Weights of a small transformer language model.
Architecture: LayerNorm before each block, learned positions.
Training: a variant of Muon for these matrices, 130M tokens.
MLP neurons of a small language model. Each row is named by its layer, matrix (up: input weights) and neuron, and shows model dimensions 0-159. Each number is 500 + 40 x the weight over its row's rms, rounded and kept within 0 to 999. Numbers have three digits each.
After each neuron's rows, "fires on" lists the tokens most often at its 100 highest values on Wikipedia text that the model never trained on. A number after a token or word is its count.

L18.up53:416504474509535553477491525477460511494522467535538501551588475503444478434441515520477437463425459556495518506523464494536468493541465512527482478403464512532484533460589569546496537466446467540551591494529507477572457450466520526521467525479497478500501472484476489532538472459524549483563421543567506583548555454468451520512492556428491528478515487494542460525481565500540521512546535572509461508576475471476461476505533460513483507560553492439471470462418489526448563540472435
fires on: " |" 26, "R" 11, "S" 9, "A" 8, " by" 7

L6.up597:505514494488581398444520430445505493538540585541452410451522553516537461503499548532481533540537456539494489506453444508465496528575466475497523534530529459451500477473478493483551471508455465516528497576505527498512605589479450441528450570506439462487459567536512500495571562484548408492525439511536450518516485472523486408459458506479532492476513468528433453500506519550504495521534519460526532494507483498505560503430425444512514515505513522509521577468478555467467463505555536
fires on: " and" 76, " &" 13, " or" 7, "ic" 4

L17.up100:438458467521522499478529453435435487530525506452543450475526584469496480513503530515535481487569482499438467501500453451546597535420555483560503535483546542499465568493488492468508474500443476499453445453420463522518456410542458502512505560466493513527490480564502525395503525509523516479515506505457544496536514405477454481503434542459592539473536551536546493558452454476541528515529491457567487579479477437519502518481519507504539439454565533436550495537545455501469514513490549
fires on: " " 29, " Ba" 12, " K" 9, " C" 5, " Mar" 5, "P" 4

L6.up16:548480476526397483498419471547509610435449475479524512604469515502433471535524463506552482473473554520473493484531473567490528493482569501527479467553502395507525489492543497526473520426564491561479539513476478491494484546492513475483487434506447503529473554484517538467542509482494487534530479487503501553516476449467554514472550524477541525426530517490481493530493447583481487515468529510504504529433474519524596547531461562513514502483495540441575424562541380485543532543476443
fires on: " March" 24, " that" 13, "," 13, " January" 12, " September" 7, " February" 7

L4.up359:524480471503464568580551529534450474465462496408558539534480441553479528469568562483536536512525555404476482537511456526542531448464499555525448535512530567533461437449435544508505559460433426547540421531468523499473464480524427530439541431504548471464507512451513514545410466497542505553460494607545466505425508475474459469505566496500497529477515501511542560500480446492445518517549519514483487548461472454480489474442517444541526488510548547501496518508461504468509501494493502
fires on: "=" 38, ":" 21, "e" 18, " /" 13, " Total" 4

L7.up166:438473443437533489499482550540490496576555455511512458476517532544536497561486536476458549476489495505482504533590494488539576541441525533537477450495546512478442495494429505469527461521478537564447505472517477487531514598469477438473529506562532487513544544498534480526435443510431511536540521374503428439512444401492605545475498468512501495503471528514584459458513493449468513443490562512455522481543527471508510466545496557455516496509552575532449450493494455509519527536489498
fires on: "ed" 33, "ver" 9, "t" 9, "ug" 5

L8.up475:504510512582481532512457447498515565500505556462507472500545503461443518519459523465550551436415523454545520493473530497515497470555492520453461420486444474496425516493480489552467533561466572494589512573480555525529460534468502543518478501464426561540499533538479463522414510527470568508590487573492472516501563472438471483468526472527539481534545492482491459449486486495435491496436541446457520452529534473396501540465455544489538497491536554545474486494560580541445464480499550
fires on: "en" 16, "th" 9, "m" 9, "q" 7, "im" 7, "z" 7

L17.up105:507521577470465506489477556454463496469542477512491484546512567519524497504537508551546562517447420487531515464495492566465468454572520519479511563532550498491514500509506470480427498558515512472495507511506592504520588532484437452548486460491493497585471466494525496443508441506486511492507513511436460407485548534477512525529516540473597459466508567502421512538478541525486473385469498539482539460492578455502544570473433500508573408475551472548477548504471471464431503523489437
fires on: "u" 28, " c" 20, "i" 8, "om" 5, " C" 4, "per" 4

L16.up251:501472523507542490462508544515404521523491556473435518498507504448513482442513447503440564532429493528537480523535583478503518449574538520488514503485493461510507458487488493530500453511484536557583444460541467473533427499502489507501544530569409492558544576525460552516417518508448470477521556522492452476603474514475545479526496527458496468493516566499488569508513504479486531569528478535462462553421511458477450536495482548481530470573528480527583415433551484503461511510426440
fires on: "." 80, "," 9, "2" 4

L19.up387:508510535570480580411476482519470477476548470511568477526536512486587496516583556591494528460514448483480520571486543503492490442520473473456539479535502559482485466571465557464440562435459497484455603473491514548527502554499456460472524493425419502431438539558464467480575497522475450503506533498505460515492522435507449490529522443452520559487497417437478505496493510538536580472528524510536535505499519485489539549474520472504507422472529515470458520531552503543508429490443488
fires on: "C" 29, " B" 13, "S" 12, " S" 7, " ex" 7, " C" 7

L7.up59:465452523488555477504501477516464553476445386528498470557544525514537423424561522553495509465564536494540495502559479460484547466480539517560456516541477511546523519520500471472458554481551532503487489389527454530560540490564501513532472407509486477494497457414527492468530473521472513480478529546563506436539475565505477478569503459490556478505516515452458568446497455575517503508554490484511488498449529463431509448497543579439538432578471534520486478515472472545435519534441507
fires on: "p" 14, "st" 12, "pt" 10, " at" 10, "b" 5, "und" 5

L13.up243:511495518526547538538509523416527526459504481494530524489440501461518463556435477470480564422466441457555554449501537513465537495520484544552506529547518453507503518497538567559501504514521539437432480512471459514452428515457476530461465447544471504472589457521464520453445503454516498448522440497535485489587574541488541532516532608492458533512478520526439478537559468509472442499511482453494575551460582547452475488439544423402488470456544454506486487535493508490563495494507527
fires on: "o" 16, "co" 10, " Church" 9, "bo" 8, " Po" 8, "po" 7

L11.up190:489477500521500466525516522515501523489509538551468508499491459452450516512537494573488494537535462478497481412574472511502442580544479445490534463602517440553517511518510531517540499477478483576506530462516506542515479484561470506550501466596489491503474494564532451516479498463504425561474566598527523502503460524525510453554482459444536454487511469537499516467443530561424525532493500431501453501482415524521511429464505397533466519451469533418424564473553449448465504547560467
fires on: "n" 28, " and" 20, "/" 19, "–" 5

L4.up31:485549398502494508537488484576434476477563503469524532469464548477458474487521561481485532498409538442486526541540534517499499515597492548556495502550446541557433554554499429556494523512471481504493384455491474514510521481465483538516486501538470478532464456511483527466475512569485502498483484513565527469431482474495460438481487535485571535533517469436425472533495487545512529472549547437443537482463415501497432469489416478474528498535570524478405551538486516489507562564494509
fires on: "le" 24, "us" 9, "e" 8, "out" 7, " Location" 6

L14.up30:449504457536506462544515473473500512488485456492562517557483478453498523461494501464504507429475468503492400516495470570542507469479444531508460512567536507506472556594451509528431542481533538595543429487529536519516415495485538558516526550458387488528496461530534524518496560469452469521516536464552515451493534523456492513487498540499496530510571482410464498464449548400475501508551505467483482477443524489445532591534479451494517590491527563495471523500532500566500526472405510
fires on: "th" 30, "st" 24, "n" 11, "z" 5

L9.up42:531549484568418461459516581532484494450527488511487439500514485458494530491503497485554508477474437481550520437557471466504467511610530505478504518450491539509502500490506527516509483503546442538570531549577527488526510454492535504474485467535493521496463519427568511461494484491476457516518485512464427508549552515454516491563467496577433518428469520542464453545559480460564548551531503397473475435589447503554545451471454536486498523399483574496485447440512469428527493457496499
fires on: "re" 17, "go" 14, "r" 10, "gh" 10, "wa" 8, "h" 8

L11.up303:530440511486513556415528511514516532548494485481511578548483532532513497430443567470512543484536482523482525470497562461471559548462549546606533433540488483490548458545479544542534500519478546508500473527511441527465411494473531552460458499536464525493459501509528523466481479516466495514464526482472509535372446424491530496524497549578469544500500562483478502553546528505458512480524573485455458457509471481553558463511439515475499508611554511474526543520438459508468546510390505
fires on: "th" 17, " population" 16, " Ho" 12, "ce" 8, " French" 6

L17.up576:515467470482520442514479513483495511495476480415466583554450438546572477445465506486489436494503493530494466474486481517512596468498526399468416535525519460538507506510487492491575505499488564598537422530496557448554450459525530504512450520539493507497483498530535553515498484565485447534517484455463478502544554485535552511529446523511488492620485558488496570516557481444496549510502428420455482507409556488503471543522504501550527504541510474504510502387482468494467541494483439
fires on: "," 53, "." 16, "£" 6, "97" 4, "−" 4

L13.up486:502433498482512514511530478477507469550493504557584495537468501490513442482517592519556513614484485505467479491453460483488480461467527521484553416542580469509447456453551490539424504499471453597533436455518484509450509466474476501605477492343502505518488520511500458542578489471547444529473492472535455484461486512440507524429498500544532490472470495490525444504493486506502530496512507520412556458507515515534515536589444531485454545485521499494577551467468503491550547528532491
fires on: "ar" 20, " due" 17, "age" 16, "f" 6, "gu" 4

L17.up45:492538491572430521563542519533525435468537487531499480535532468439441523437506464504502520521505520509504515466450437552509536487483496466517534524569511500513434467489465539411483446450359594477550533550555554553487518436470533534421469466496496474508460521438449475541576450544537480501435526526518519483532453486498535480520541545542488499571485498457471502516484498543516435496477504513491529470452527542506481469514513457579521469517518510472427532501517467503501510637540446
fires on: " Al" 18, " An" 16, "ar" 15, "ran" 10, " Ar" 10, " Paul" 5

L6.up557:503511530497494461537441498563481463522435490424511437450543482441544482517540562533508465504490532405570500506546585538497499465448454528508467448488551501441432490511572477562472502469489513501472529454467558522566466518551494498588501587514477554483547510612486480488534428470519484524548470482500526402503448539496465436509514449532466491461536453483485486488495456518516528452502551483548538425463493493515482477557555433498537432498551498493465493480523454512490581499541447
fires on: " Ch" 61, "ph" 17, " South" 5

L9.up268:524484474497470475474459514508510426500536476499519484516556501546543520530493538501528521553506543463448428533551608536499535527421517447511492486442502502514460553467518516434521542528467433488510491540415543529461476548505509558503463517547421490486417453462453512438458489552546491513528546479463487523507520478464489502444541516463457479521529503526438461682529525523528494467487515510460476569491474508495489444515576396454521437527529518529466518523465462588515506512478500
fires on: " is" 31, "Species" 10, "s" 9, "n" 9, " as" 7, " ·" 5

L17.up81:499513461571496497558514554443446489535499523452524441513571495554511508491461521562492506470435467507588545481542440481551485537476511518507478545453447514541516476534517532515526553467479507519477528381549521573539511516458507589506579492548360473494509447535537512529483456465476481471470462457465521457437472468527530488474441486479529470479478456461437429511497491580551523520528514536487473474540506506482442564512490525546503430506518516426466486505442489550462533540567445
fires on: "," 36, "A" 8, " |" 8, " De" 7, " in" 6, "R" 5

L16.up301:379461486436506433480438490483487486478562544539521514534438542514542508500495499531484499514559600417543501524499474450508501519465452483590503501471493473479512491444551522378490516532511507528460555483580533488426464485450518501502500493511485474550508448472536523510593473568507501584477427560434545482496493482512524453480488540609453442535516512487514531481516486533461526482521472512434436556527503479484539505510433531519464476439501503508483524492473487507587544502543436
fires on: " An" 18, " Mar" 15, "ru" 13, "la" 9, " an" 7, "u" 6

L5.up554:439524535503538538518484442590556559516470432478554477517422462545532452503478457512540542498533496437499540501466565522520495498522542545503495480533518510454520491502507566498563443460491493482496490456473495484487590486458495440503472434485523502457490538479495449561488446474478556442470475488484498513527437468535466475472588501422529555458539399458494540496565537481458519476504580507368473478506515504506475464505490533477488578494597521477572481580480527516525478521439544
fires on: "ed" 64, "it" 14, " both" 10, "ult" 6, "ct" 4

L9.up544:422414537453498436475501476555550519508462522490475436528534489547487472525536502428476465499514524502467492503481520545531563515460500498557491517440544486566511518508513516523502563496494536533467541522440558520409480559464504519579492444514420530452444393610557455576480467481457510551550561482449517480490566524480427529530493474512513492483519455428467509484552528512498511502567476478513514539486461456500489488496560516437516453611525523503407530492501515480527509460542512
fires on: "e" 28, "d" 21, "w" 13, "rd" 11, "ph" 8, "ll" 4

L16.up525:434499487515510462483524520439461508469490588458489478535417473480528491503515484476434512498563467523522507507482508543524478528481555498491406557596513413528448545529515475476552525553516557486473580501476453575503507560509543553523523481443472531568393477489471517434523495479433485495423506525459457507529470494447503494535544522485528555534541463486523582557484560474547516536513511501512465550483504525510509434432475445480522462549574493424512555489522502571521529465464424
fires on: " " 31, " f" 23, " as" 16, "," 6, " and" 5

L18.up274:523478539562518480454452527483503494511492501551526487502466544562512522518522556390518547467484542495494413522478432542486559522522495448472398536585477426495491485545489447506401534407455430495447507538477570467493486514507523521451492518531446522472444527464504493474491433540520535504518467534479517502518488459508505599521498477549517438546584496509509505588532585404518436511459461515504510490466500487510477499529512488504524440569543558532504503516470514570512470515464437
fires on: " as" 48, " As" 10, "'" 7, "s" 6, " years" 4, " became" 4

L18.up140:482472521531486425435483480564509456516560585506503610478494516530530497511542506586477510478512552492607504440520474473484543523427524492500436585466511503530532431487515546450451504492540537527500515494503518526429463491444474492549519474541451471497555515508498479469501586493552534468455468486494501548455470484480548456455504511570533522464497513594462551590410544468523476537480491543444491524490558509500534489464404440472426474482456496496472553461483470461528517455465507
fires on: " an" 35, "pa" 12, " re" 8, "ta" 6, "la" 6

L18.up550:482490518567481520465520462484451465469528515454590428426535541484436474471437575556510489548486474579531450518436527537547526460428507393547408544495498447523479476492468556517505493499421505443471417515503517533514486512504497506532525499504549500569409457523500557502544510468521568488518496479457453510582494495482521550477493500522587489549447500503517523554441453535514543500509508549486532533423510505528503464543528498489537438472565470558465543492564460491558473513524499
fires on: " " 84, " Bar" 5, " Mar" 4

L5.up442:507441487448577370434517529487529525499502574532474484509476545490561516469469538557499530554543530506475499477487462509438480509536552495540539431486568444499532514476495508532520503530465491548580509491500537566485502536465500461523536487484497493470476563546472452567550564521505441520463531560516475546556441497505489432487484530448540508519545496511443495468485423516543476530564516435464506488533484534561557416431443430521550483547480550455439551473492441479505474561562529
fires on: " and" 85, "ing" 6

L8.up591:533487424525577495480470532496485516499501525483477477551510424557534542486578459455533530529544465441497436537490463537467526517473514550531474520448577508585497455516455481442492536532495482501496473457519538512510471438565504549511531455557561477479489453448503513467538488509473486525452509540456499470477468409445465549500559509592533494459485569495581436523553519523416506517512590529450464501419445519493542475541507493458457501513517626524503488545452518465499557544478515
fires on: ":" 62, "old" 6, " Total" 4, "7" 4

L16.up184:549509508468509548530539516557551536477472536516522489505517505473439566497502472488453520457501503471537487412526451500512582458458455465447509504583506483517558464511475493494505508525506458471515528476513504447533492568496564516493518549455531552508468491561512506438499467495421519446464526586488455485597511441465449462544524448533511480430468491469585472542572511369485441567504427534506511486505521475500431532506406522484566458573479462561498511527484464442521504528544501
fires on: "s" 54, "th" 6, "les" 5, "li" 4, "m" 4

L13.up262:458551433449563446509518510418480446469476448522579571559530434543558495430533449502526446558547523538450515500506486506597458446479512523538485552540486437484498507559517545433434450512575525558498560520544430538468519508510495503438568572485516521598501467479450493522507435490519492450459516546485507519488553518514492444524487516496520446469540467486482537461509520480524512436457533519506483469488493449498480459528505500487502558499546476587520476403470488537518524493541439
fires on: "g" 34, "ab" 8, "be" 7, "z" 6, "b" 5

L8.up212:570515510511518427536487390449512527493535592522458488541512571523531442529438539533435478496514570481471478508499529486554509514498527489538531493513515431501471503510437528488560512495513454523450518524484502454529580542478540464546515506532438441528485532553484514529528584543517462487393540448522482445432491435501499464460453559535445454586502519509468490530509517585519481530503432445522547484539415490493549421454446448524525486543444544478504564521510475507481478519489493
fires on: "," 24, " and" 18, "ic" 11, "land" 6, "en" 6, "ing" 6

L5.up612:487575518518437511513493513447509419540430495516536493568529543526486538423468479526588569498528538457489509480490406487542471440530527477529485509483564513419508539459428525586504538516480559454496501572493518479512482540498510483511510565540447480508463531538470477484497453489517488527486438516504500506465528488464470522535496451621547470443463506583535537452466488479578565490457476521422503426510546434551498504463511478452547491467474554494412458481506520469491557515495553
fires on: "g" 23, "i" 18, "d" 14, "n" 9, "ph" 8, "log" 8

L11.up145:458585496555413492468488547565490584460498475509466537525488548544478540520530486572488514460463448509443503449445570481512508506529535432492565488499543455416493453437468546562465513508482555526516501527477568456416460547499569565462489495487466467533398478461429534544528500536527564536485502523588484401532551540480485504525489470595462492532498489503504567484470474483497488516448470417477506447438503465471478501501490466484494536478472570514452493500500521509502543498520488
fires on: "n" 17, "g" 13, "r" 13, "ur" 9, " An" 9

L2.up403:496569489494534528513493455504491466503513508594458443495469518527519481435535536431576527512516489557485512422535523377490483588503497431513449499586540559514455494451547430511539490530442413486445521526464544473522446515469435598490510497587494585465470478463500505483512490509556445463495495464532530506501485466507484578520529488497528481477516480443503468555501452499547462480521479512472486540558485471483532539503537507430549504574545506517492532553458479522578480422521472
fires on: "After" 29, "ring" 22, " Ab" 16, "With" 15, " For" 9, " before" 4

L5.up337:498504483506532503511508460479399521544568499477573553473503438500507450505455600567456443518509545500424509527568478432496468509474492502544542545559464459454538519540520451496603460478637475439404443528562593498542544515484488478553518536505509499519538495557437502441486512479511472512501539562507497468474424529519540470538521482447499507436472509497517464478442427545457493501515493510516477536506460482539490481551539489453466440453523488507505501500534539528457465501524451
fires on: "ed" 32, "ate" 13, "ous" 13, "ly" 8, " and" 7, "il" 6

L18.up598:490460490517472485463471488456428547480489515443545580495456416477520535452508483436494484496507500604539466562481523490484580534493513452540507500558469423460520538504566450506544510482502531503566494615527525496497503512573542489420459482538445544569528487507531524417471506566482483537512527437451465511504541479544553455547491518484540519526508481525502533507543471510515474531511465466468454525455482456557482527559462560502525462555452490495543459395504470547500559457494402
fires on: " h" 22, "." 19, "," 11, " pro" 9, " co" 7, " to" 6

L17.up596:510505457478551424594501527528509504503544525489511569474486476439573518478458464530476509522502558558490545546510491474499475548540474487479557512499486560496450446493530482489486482561504453506564483548542535523512392551507510568506457500524466455478503547575548485421530526544466497431482499543489442493522473487442429552528550476507516532412512531500525476499490483475531528434456407516530411492547511558441518504511434462486470480520536527456488526411483422452462482540412470
fires on: " I" 28, " E" 19, " Con" 12, "I" 11, "E" 9, " " 6

L18.up341:436522490476524497480488579542563536481460471467468442523421473515483358450477495529566459576515550499499406497427490444499515539486511446492443503506572491503531512507525433521500505558501496565534450533526541548549444477470517527512482529533504577467510484550384559489479500466533489471511452485486520503498522430518529503476514480436493570483428458436485492487553562473586436504442494513479437497499474540472509513539537498504486507554526480459481524543507468456485514410519510
fires on: " for" 48, " For" 21, "ke" 5, " to" 4, "With" 4

L6.up476:535475478542538497441534497477492520461548566503525520470521521500402448464423515464486477531430465464543527485534489607637483469515468575563507488491489515526434513474520480580422438527510491491560422492510486553471500443480523494432509484451506494513502498531547507540470460521447515579501567555503496530531549494490437472470479492517475486569492480542542487437475424572511486503521459485441561495519462500535443461478417538522480443465461527517512456509528497537472549534508555
fires on: "le" 20, "e" 20, "v" 8, "gue" 5, "ive" 5, "ar" 4

L6.up243:481417477539524396516449538572496542533516466519439497509526591559454524541458511473485461446527539505487479462486492534481510537427548457517489454469470508443438564444486509451454516451476490562473477473467502481489473619496489528494566506482494509484535469470503513438486485506538472541512446498471428549598524472480551574428543537451469474529520504553558524507535528477523463549511546535470519510494456523573505478511477463509535413476556517512504462527513455466591515430517562
fires on: "ist" 27, "un" 18, " is" 17, " as" 11, "us" 7, "ook" 5

L9.up512:453552509442525455503488423522424549528510557514424517536533494463497527466503468569430492529482537488472528537480496417469532500539451537477471482514511510519508470518508531584533365476491489505514535497455549517473502467516460452515492500503531553458508510486559489446529443484459514523462516551560503556522481523448468494460492489544539494482492517520551489537582546476478475422459554502437476521541493501336491555493474495573503551579462515519542461537502474577445522554513503
fires on: "y" 22, "ten" 12, "wi" 9, "ver" 8, "t" 8, "it" 7

L6.up121:498538607540554459515511473535545479498530554475516519465479455523507491479535461487539502523567481512561560534456518494521532505467501535513498531541501548563526513510543547467469502479558492535475483425478559512467516495497480530558489478574461473520575434546464558442525486494516485493495519452498418519432464487507486457572492557532423484382445478416535481491521425511522512432557586481445575498513499488499488567464499441532455504501522435512511506506408500404516470480491462
fires on: "and" 23, "me" 16, "my" 8, "mo" 7, "w" 5, "at" 5

L8.up432:511481456471495487561607474526517505431475498448449480508501468399479461544503553515555511499443463531483540507528597529502496425496524507452456519474425546563433517527493453497522495537493446497485484560464558470492526447526520464511469498505586557531519521560545560443490479453501529495490490509477505508500572452527510465524486554547443486419555512528471434549529473468477525487494515470496498470476555512494523387476532514494534486507559616529452479465513488496501398434540528
fires on: "les" 28, "er" 24, "le" 18, "go" 9, "h" 5, "her" 5

L15.up269:513499500497446435400530437519568519385513542523561527508503508567564477467517469480532504569505557569492568462524386579510553429506537492463494455539512432490457505512493461479569541495479487482545537514523481500524534514450534451488489454528491499508474559485492452490552438445539498495499516512450526503538478483536496517495555457537455492510559535490477575515502413589513523530496562499524480536472485448485514500525489586544531464453481466488470563512441465545480479462440436
fires on: "," 34, " of" 10, " that" 9, " the" 9, " " 8, " A" 5

L17.up458:497498421554529449494441532552480498466524531519571551459498527461490485445504523538452624530480513485510611478544517469513530496466498478513502545493494466523478449526516571560475514485478482516574465547473584499602488546478517501524460471540484472456523563502518391546471487445473533462555527527435583493467526517482483500436565515573495529439529502468464560468443530471492497488495424530502460513490552475446537476503448534473488549546537537508474536462481480453426557479498521
fires on: " re" 39, " E" 31, " in" 15, "In" 9, "E" 4

L19.up478:412504503614484454496454554521513523484531540563544433484509540492460545477483504473505543511562524520434497497487485501500541531442509560528433526520469496499490517469484506435461422525459509478487480449614527495471415510422533470510478500471509451565455481479476527577551477502444445549515539514452500476554518461376512520504540514593499476468496589471487539470505544513498550507469526455522461543484536479597460517478477499494563504441512555507434487513502516491528511500564451
fires on: " Ar" 28, " An" 20, "r" 11, "ber" 6, " Bur" 5

L7.up615:451449496533503471472491445425511485536532502459466533476448506529514501439430559435512498542542477496492479521544538518500484519518543531577574451487474495528474524480476530542503467497453475426477515508454492534555476517438554475562430430476504554493552484556491478516511488489462418535555467485518499514489443450540572524509508518517522493549421485516522447470544515549497501416491520514500500504569578511502462457439520470519555518623459535391527461437528484485572547559476564
fires on: "th" 25, "ance" 18, " race" 8, "í" 6, "ce" 6, ")" 5

L4.up638:410508487517545510397425488527532546461472535525541479521478472428448499477472457463508650445563562503528470491479489496539562571499548533509579487533492484479482506524485490517472488471540467498520536529493488467466538483577476458542537503485499449456495524484449494484473451512454546534421606471466467468610468465547496482551537470514519515500528451469522482458503535526479491479603551395519429470490476487508487499502493510504454566523482502546488479520545479453541529536526521
fires on: "it" 40, "ut" 23, "ct" 7, " Bi" 6, "ud" 5

L16.up241:497411518475475547538589451507547484528555513484550547544530502467463516525503534504507438442512484433500523443514475477461539554515507514504513516561503516494522553523488505538460496474514494498598547483466495408531421496464467470445490568451458488484440543542483452470548470530530512450507592477495511457586521512474504517558457465494487459449474491404502476619520545486483466565542550502486523482480496529485513456450530438495455473512522445507379557518452516568478522533495516
fires on: "s" 65, " ex" 8, "th" 7, " Th" 6

L5.up470:554513514491530469526495459456497524540553517544500511501476516435488521487445550491446499513465517526453462451484550500619516492490484465514515465481503420516512561494468479498526512510612463533470435571585635531526553467493566547512508577439526509511501501510440474421477554463473535453519505487495505549582548589447472452518477427440460505485546465509520465491519439497476497484518456490497480477503599526525525515500555476528486469425516484514422488438469489510474472461478483
fires on: "ter" 23, "ov" 22, "ly" 10, "f" 9, "s" 8, "ed" 8

L6.up448:551524531545535439593465504472471521537522476495473521509498553498465532508492568548469518453467583550409487499541454455553477485435498481478524519577554427465546496460532555458553491459489502470490437491589530515516538459454495512488479516448498556554496464467482478526486524506516497431524450471559491532537614513553551440431475518457535563559547509523541540489529512480441456475529495463478475526522499445554467523519483505462537509515534580431512439433507508527535404462505497
fires on: "ed" 17, "ing" 16, "ov" 9, "\n" 8, "um" 7, "ment" 6

L8.up577:514528474450526486502552492560556528536549470470495559506472433446528473487410491575578512549536537477478506476470485493484549459527488511546455462487489499558464499467511456440506505528501527577569484485477537524522473500426562495518526573501486470457476518538412511482545593576477435492401446543531472479517515531476492492517527495477482520510572460462481500470509530570468550471520479435461503473423542442505435499454532499516558498463388503474524526524586511500408475511529511
fires on: "man" 16, "n" 14, "al" 12, "t" 8, "or" 7, "im" 7

L19.up183:483437460542546415472546519529534551414517531415488487596523544486467513491492508491472503557504510516474516561528538473525458474500551515456575442520527486519510504555490457511448474553518478581536484504557506401472460625435516470458462525521534521527443432505454559518513519500493498489451572511478514449566467401492534481551443456472464550536554539490507556529503489437452463480485486552530482505492504452521461510506487514482526506581498515491462437473497536503570480445453496
fires on: "," 42, " −" 18, "." 16, " +" 9, " T" 5, "s" 5

L4.up207:528519493538500555509475437583496482453561514483530479514490531454464481504463582517512503543539543477577528503473544487467465457402439505480514434402520481485433477496560485524482450491458528556492467529486478561525507450530470430538480562479470490495450489557469511437492490566455489545525416504505535487462566505550545472489538472474489505480507494495465506497520397502497556498531608469431513498497508504503546459511518508524563531526505545476525535545516425465581494440622513
fires on: " Ch" 72, " ch" 19, "Ch" 8

L14.up390:460494446532536493532522510583459472493521494459553497532459535496496456541524518511445512507548522525491480491467489557564558534509395438529435411522559535507565564488502514468497518499492501517440524574460573541518484501480483449506514446585466567432518475533541488430531497468448487501468516577494522514451548436491489496528478529538497477519471490414492521553498484530593504514535531481522484496537464581470551492513530516452537442443468491531400519470414508410510500451467465
fires on: " of" 39, "'" 12, "w" 12, "e" 6, "st" 5

L16.up235:459550528470577542472564495513452468558536446501530439540534478540515489515489443517483560538562491507468483444449586545527511511447493530518529501440522450467503423607438486501483458486523568515508484459494537460506526599435482560534547489502524452485461480518478501517512483566500459498544547471501445455520563503471494501507425499409505538491564454441485473521481518568565501518541544541500480484462530408465476506469478485428490448517441456558545532475483506527575497443533472
fires on: " =" 27, "d" 13, "ic" 11, "t" 7, " of" 4, "ol" 4

L17.up170:482518509505487457496459506584501491461542466449599540513470517521486433508525491568485507552515491545486542499471522540539493525513451480571490540419467512485478439462490526490424465414549553447548538541488522500459508536475525473553499459532533526480460460519524522494504440514499459528473450507480392443530542537535502589499525479516542585428546505463460538449393509541485466537544485519509579507525520547488488514481477485486403409484486491549483467523495484576564524425509494
fires on: " of" 22, " be" 15, "al" 13, "ic" 7, "id" 4

L11.up604:557427565504479449462465547478494398495532516536513489540492572444564461424494576532455473585473527473521514516584551494489502442507481456519488473508532557507469543496548538545439536463497453450536554491439514481516487515495472511473514479513441517538568515513470538455477446517506467463500518492506547450445433442496446513516479492477511553477489500498461491504454437551420529530568482480457521447532482458505546536543490495486537471469537436489457551565441496624443462435511502
fires on: " South" 23, " B" 17, " C" 9, " East" 8, "th" 8, "p" 8

L5.up605:514471566519543512521450473504531552492499457544467476512569521557489448472452504441494539468530457493557514531497547526512530482478468464429534522497406451484547574488542481557502497491595561494487529449516459492433521547523484508571424424465544470490518482540523505467496518509409500540501521538427557468567430496509468528604475494501572508479501506469512536442507477524478506474472494453480532497469465429463547534493426502537506388498505536543504548548482471557409497451467492
fires on: "p" 13, "pt" 12, "lic" 9, "ation" 8, "ction" 7, "ent" 6

L13.up593:481475511543569543539502471504493548349572527546477451543445480511525497519452496513426524454550508571482568498446498553482578601498467504500457503476522497470469492467494521475525526425519485491455519524541444520555495525549507467569511494465495565535532512581529517464475530459434561479494500516450497447534511550471415441469459504512549477531476529449438469529474566505511553530440542465532478528516510455479529492465506457449449462494513483423500529531550557552454508503439501
fires on: " " 39, " st" 9, " in" 7, " per" 5, " and" 5, " a" 4

L17.up364:499490507578491512446563470499452465545484511604479437527470471472542524492524501456510456543461461480457502489464515517515478421464503461490479412524516475605488466498546511495439467590515509494564548477484547501460441494490588436512470562474498488500444499473444434579510532497467545497435551514470483462496522515537540483572544648486505455494393465506556508493566488514504529442511540496434532478527467531507508514515477593514502512489518511516478555490476481503552538494501485
fires on: "t" 21, "f" 18, "ur" 10, "ar" 8, "c" 5, "and" 5

L7.up274:505533595499528466479495498528538581464552449487509516502418548518523497446515457451519448564481536542480459435479495576424510449463477399542515496580505576507491463474440498532478459476488445552475480427545501528438475476532447473599479488546464493508547444475510512528525470508558481493485519495532455553465494477476575460510538485485490444478503479467433496522512484505532526484579508434485592557512501458554504591520548501484529561520527466526522427532510504481444443517506470
fires on: " P" 41, "at" 20, "ve" 11, "or" 11, "ant" 6, "me" 5

L4.up258:491495443478545487501467531477565481519463463477513475547421576448535546517548535542493459426523512467539457515546406474554548453548482541449500523484618508517477543506478536549504457454478446487533592496519570503435591492500489465522482539444461496470531460500460479526497487438529534560466520538502561503521522526498556544452516517496450493515490469554552435532508465535487444548465466474477517487566527451430552442523539541437479516465462502579487422463504448543475511534502476
fires on: "ck" 16, "g" 13, "ber" 11, "gg" 10, "w" 9

L11.up192:464516457538535435554533491462525431488531401529571500486525485530583501501552515487516483505567518425526533498562529485493473487494527486439471494516542447452463515469499480505507526513506443490495506516543457452402483534515514490485554511522567510503454510484473490514414399495464530491474515517482527507532539559459587552515493551534477401581544398481530495514476521558464500502500461472428425504591514409505578570507470558468480522515464543501498522468471462523488537472485526
fires on: "ber" 17, "b" 15, "-" 14, "g" 8, "st" 6